{"num_attention_heads": 2, "intermediate_size": 1536, "vocab_size": 4096, "hidden_act": "gelu", "norm": "layernorm", "norm_place": "pre", "positions": "rope", "rope_fraction": 1.0, "init": "normal", "init_std_up": 0.0349, "decay_shape": "sqrt", "batch_tokens": 65536, "doc_mask": true}
MLP neurons of a small language model. Each row is named by its layer, matrix (up: input weights) and neuron, and shows model dimensions 160-255. Each number is 128 + 32 x the weight over its row's rms, rounded and kept within 0 to 255. Numbers have three digits each.
A block is one neuron, or neurons of one layer that tend to fire together. After each block is what it responds to, as a language model described it from the Wikipedia text at the highest values.

L3.up129:136137149086101123108138093142106119171157155163195085126085115086120128135123062130154118107155069153089114155122130082181126099147132132104150121085161137156108122117164155103151141111171189120125092110136075114081210183132107151120136174139131128116103097148069137099117112190133118116
L3.up535:120180076103111088125086086144096155181174103126185134099076078112098189138123159117122143091068135117121163154155169150126109113153151154127082154133163133162100115191110128121126126190168147126091114085128091152145132103160188112073113138119083132105124126141156107129161140103135100077
Mid-word pieces al and ank. Word pieces completing a word, mostly al and ank, as in trial, galleon, Bengal, flanks, tanks, Shankar, plus military words like Major.

L7.up26:156158117109124075189129145153177129141089099108161114134113108129090092156107113105107192132174163126110098079207109147143062146063168139173120161152083128126112101115129172124209113122168165143064176104155118177178142110122138152109141141096130178107114143112137133101139162154089107039
L7.up180:116117096105209108151128112189100135148111065097179119111104124100093156107113162099125103096148153150144128066130108182112057109119186118110104139175144142157152118034127092140142158115122172150094218114128163161108162157123137103107113159094087158089137142105161097105177224146118101108
L7.up385:107099141081157092111152131079099167148097132170127124134125110142122151101131162122118190145133142160079090150109171132114111109069164118143137124204055086154141165118158092108159146138107142206102104125164116118142150098091123099133131140157144151122212095094147144096132140100112103151
L7.up647:103112143144173140136172136227125129108074144120121145126086140130101138104116161136151175149156117123106091045146159195136094128068161132112145085133153165154082133094167070108112103111161182171143137120140146133156147116105119123059142156167081170034206135083168173136169153115155115137
L7.up992:134128132105108103147152110209139094183144089069161142074126135152095119136167121120129109112159098134115066133131109134141098136134218124127101131174146048109051099142144096156139137155118157144077178163107118110124144097175209122064152147183168135088127145029102170126172152134174164130
L7.up995:067145088051220134124129155254112167115073130152097154085164083187089106181136165085158100129111098143110144124118201146111089088107141132133078096171121121128111098092137117061129175157107098149122165156135193145139123110156167152121146128185147075122134117099132094143133160151104105144
L7.up1206:123128149101193099127141107235129088109076152114170130113113145136073125118116150152176114111172157101129148120138152171160107086125179104114148125203083133111076064079159110118124138117146129126085088159117154123131179113134151143089136156112108159109114089132179183105171134122128128117
L7.up1349:066146116154176150123113109194120104110079073072130082119134113110127099111085115119112141113100169120124083122103128139092090130143176102115147133172135121110100147088156096125198177112112123163085138145120128155136231160129167151176115175114111163110126114110175115068162188091131154083
Paragraph and section breaks. Line breaks ending paragraphs or Wikipedia section headings like ==History==, plus sentence-final periods and "the" after prepositions (of the, in the).

L4.up125:069107143194134121125127090088096152120140106152161169141114117134131087101093189144065093102151131177118073117156168220165110100132136190069112186145168106116089106164158163144154109144086150118109102121081118155161152180127126148155096111122118103109127134165107159200128132121100099115
L4.up665:092072107115143095169126121098024110132115184108092111123146138134158128147105150164150159121159121138177129133120126153191073116134129185119187152126143097172188161140090085089159118177132167136087121172153107151125183164134097090115131101116144116205200127141109134149126134157106128146
L4.up739:122121135149125144146084164070083080206166181163149057129099169053089129124087158163088175163113083081123139062128120149115098125115142139138141157110165146121107166114210086119163096164130162147134151103223147072172135162168106119124119101175074134153084134152130096128127120152161099141
L4.up817:139076076092155132078134132131111124200113104052132138178137150087160081141129109160094167174138167132076157153144143150115151158115107138098153141172166097124127131159083139141158125102139174147175096113152108092077111155144152138109073127103115134173098125138111169178117127086116125138
Under and directional words. The word under, as a preposition or prefix (under the age, underground, understanding), plus up, down, United, and mid-word fragments of proper names.

L3.up193:112142102120153164125155167185127146133140105086175121167156174081070148128133107121111156101098156092160123115134137130143083160064096106160145136105154136039097173141132158120106096145104136132207081132136181087176151178175153090159134180091168174103109065123181172076120123141100108148
L3.up1220:087182100119169127108155153184157109161100140114155127108098148147129156068079156101094105095080172156170108153116150156144108175128063130093143126137112189106042112132140187116111126080124089106136137157073133151126144125160139119097128123126137143075144117122105126124130150138104100160
Standalone space tokens. Standalone space tokens, often empty table cells after a pipe (| |) or spaces before foreign or unusual words (İzmir, ennui), plus mid-word fragments like The-re, cl-in-ical.

L3.up118:098076085147169119171105134168136148092089158104120149109110074113161127136132153169108115158139176134067083127099208164117151136107155085096186138116094182137086109149124160132154149152162152152088163121199072166140161109120103124161154110137136184156108105099117207150116149050150202081
L3.up592:119117113162128110186133132109115111185102133180164081091128121099099079124108136126142167165143204173089150133112053116116155134100156130158172184164061073119111111102094084085111155120146180130143115135122143131091194139151145154211117107087117169146149070099173155166129172129088126169
Paragraph-break blank lines. The second newline of a blank line ending a paragraph in Wikipedia articles, just before a new paragraph or a heading like ==Early life== or "In 2001...".

L7.up211:128132125150107176150123142121186157088180096126157101113111132159119166185100129105137152099110131122071092106151114142164160098150126104138173092099142087114120159139125117121146122170123105140147125145122127130088143218094113176121123204083116085124173121147182178108100085109124098110
L7.up335:124075145141110115130163126091155107166107101114130131111085152119156116154170139121125141142142140116143083132140082125164083100120055043137147116086136154135137226206140107066128122172118090157118115132146092144152141190129113165151113178163140140118152190130111121142105055152088139140
L7.up446:191097150090142130166151184113128074122125188127110142154071089122090162174143127101131136076062107085117160165113119149147068124157121071192145146101105126104109168131140166164163132132114090155157150191202164120140142126148137127131063166153095138120098099110165094150172114166097128101
L7.up633:160113089155081144133163121170160147104125124155183082077089134147113174162101129137115152113166118147112132092091166153170123151135056089175153101078108104098108107146114131108140112154212142141132102096143049144138187188094132136148150128170155133093135132108098093165164110141129095104
L7.up709:164121116142106129152095117113123191103167087189134115132125161169081085109142142100185104117119108137131144154088088111133207114116148125107126117154133106099119092100166136145092162073139162126182097084154072132092105208164120122203143105161136097104107108131098088175130118109115119090
L7.up836:138108127100112146150110134133080156095121082160176116111133190134099193153146174151108125061113112146154153210155170154089133169158086129125157120115145104127042135126119093083119087152130125168133127121065082117131123140109149075147088117170166154115150149166118145142120144150135162151
L7.up1283:197142105101111133112156163110145134111135078131225093087032126145092125154081128126143178117110076091151176142120113151128094116152142127147196164120118153160122089084072100161077139119162159151145136189139152106155074170161122109103087165127123116077111116118099169169152131159098171111
L7.up1530:172145154063145107148131176152078128126091138089143146148098088133108109139083162107103117102111128174130137152157181117149115094183108217115135124143138130078128160146103187081132103129136151151152126193176088116163116193102145140069089116183199149148171130176081134126143119144170135134
Word-start in proper names. First word piece of a capitalized word that continues a multi-word institutional name or title, as in Ministry of Tr(ade), National Public R(adio), Civil Eng(ineering).

L4.up459:197102164140138173088141108101109087130128158084199172115177149158139135161164141140110099129141136074142097121131177106084118120104139128099155142076095123082089126126097103127099119149093168109135146161160140177164145184132150176176118136135091145105114134121105110117117199083154127130
L4.up618:154089165117177158156129153136151156109116089116149111153064131161106118058227114139108101134207192091059117119061195095120189162126120117154201174183106135070138170123093132107104125097126080101118133105142112143110102125076183153152106130143102164139153135145123102087095130133104091122
L4.up1213:172095137080170136088094129154191106140136133094118174115125137129121123131129145154112082092096134163115197113119164166116113160069134115144204111169124124136107130101125117135115064148130126114144116143189116087152153128121130138116185128136131087129100118097127141150164138108043065124
L4.up1470:129169073108148138165104120146069093121115176122136155192144154141173153164112106173182172124111134112145179188128104145078134129037176141129137125149132109155081178138150136122109124089099108141150138176134106114102136187198197164180089076147153135095091135184088133115082134098141086149
Standalone space and newline tokens. Bare space tokens left when the next word is split off (born in İzmir, be essentially, or elsewhere), and newlines ending paragraphs before new sections.

L7.up37:136161112130113174106116171070138180161187142124147144120092174097106164083126191070153117120128125127146092108160116107127096200133138128121175153154151173123141126101138143118067133109086126102139150108122108149173144163148144146094131144160081107204090175127158085152128097094104061163
L7.up120:080129131078139106079115154115136184205125116145148123124118118088140067165149150101142091099144126093115103154147138129150134113096119188173163155156109174104112099177172118117121106132164083064130153111125100121105131122123194148137116138117167111097144106121075127124128098098161113115
L7.up432:103128149090140136135153108125110152126118128099125159146193175123188175139071170114136103159121129194114155189105085184142156126138105134160141152130102162058061175081148149167094129160145101195121111161121136176122117178111156136132053127097140133120111156155159132150107102132085078113
L7.up541:149095133135169094149092182128131137153175125151142109140136093136124143156112105126131047106106153120104084135154143165094237073135104066093171173142133112182078141118171157138127176140097117108116093116068158184130125136112129161129106128130112081102084172096152133190049131064116130167
L7.up910:114110157137138144073163135118155126158134085133076152172090235148109119091110076100147118103153093104123108180098187159122147122155140092161180099149149104119076174107120093189114118151098136086139063118134113097093100137207184149113159136123154154080124150148166100146086150165082124162
L7.up971:143132151140089123127058137129148111212138165145110121116171171165096126048133132143102106143130171146122100134157199127153089161070168161116090159180121156170094137152152179125151095127178106063134153138154137139176087188131151080156102093100150175096080079091090122143179094126152115120
L7.up1239:202171119148133146097125087146145189114155148134109127088119106153095093064126152116147163123140125116166159081064105158119105092109160150174158100122153174174043127124144077136157132051196139164135099090103152130125147066113073100061126125108078122142098122161161062106143079108129120140
L7.up1358:166125102138142167105090118099092154084137094093122172097170178160134103115162153095154088064116128139128140160079156183152201119091069143156116111151123092122064181115142118101142114121196151161111105123166169154146118108085137159169139111076078114109089125081182096148126149191136115125
Standalone space tokens. A lone space token, mostly in empty wiki-table cells after a pipe, or before vowel-initial words such as ensures, embarked, essential.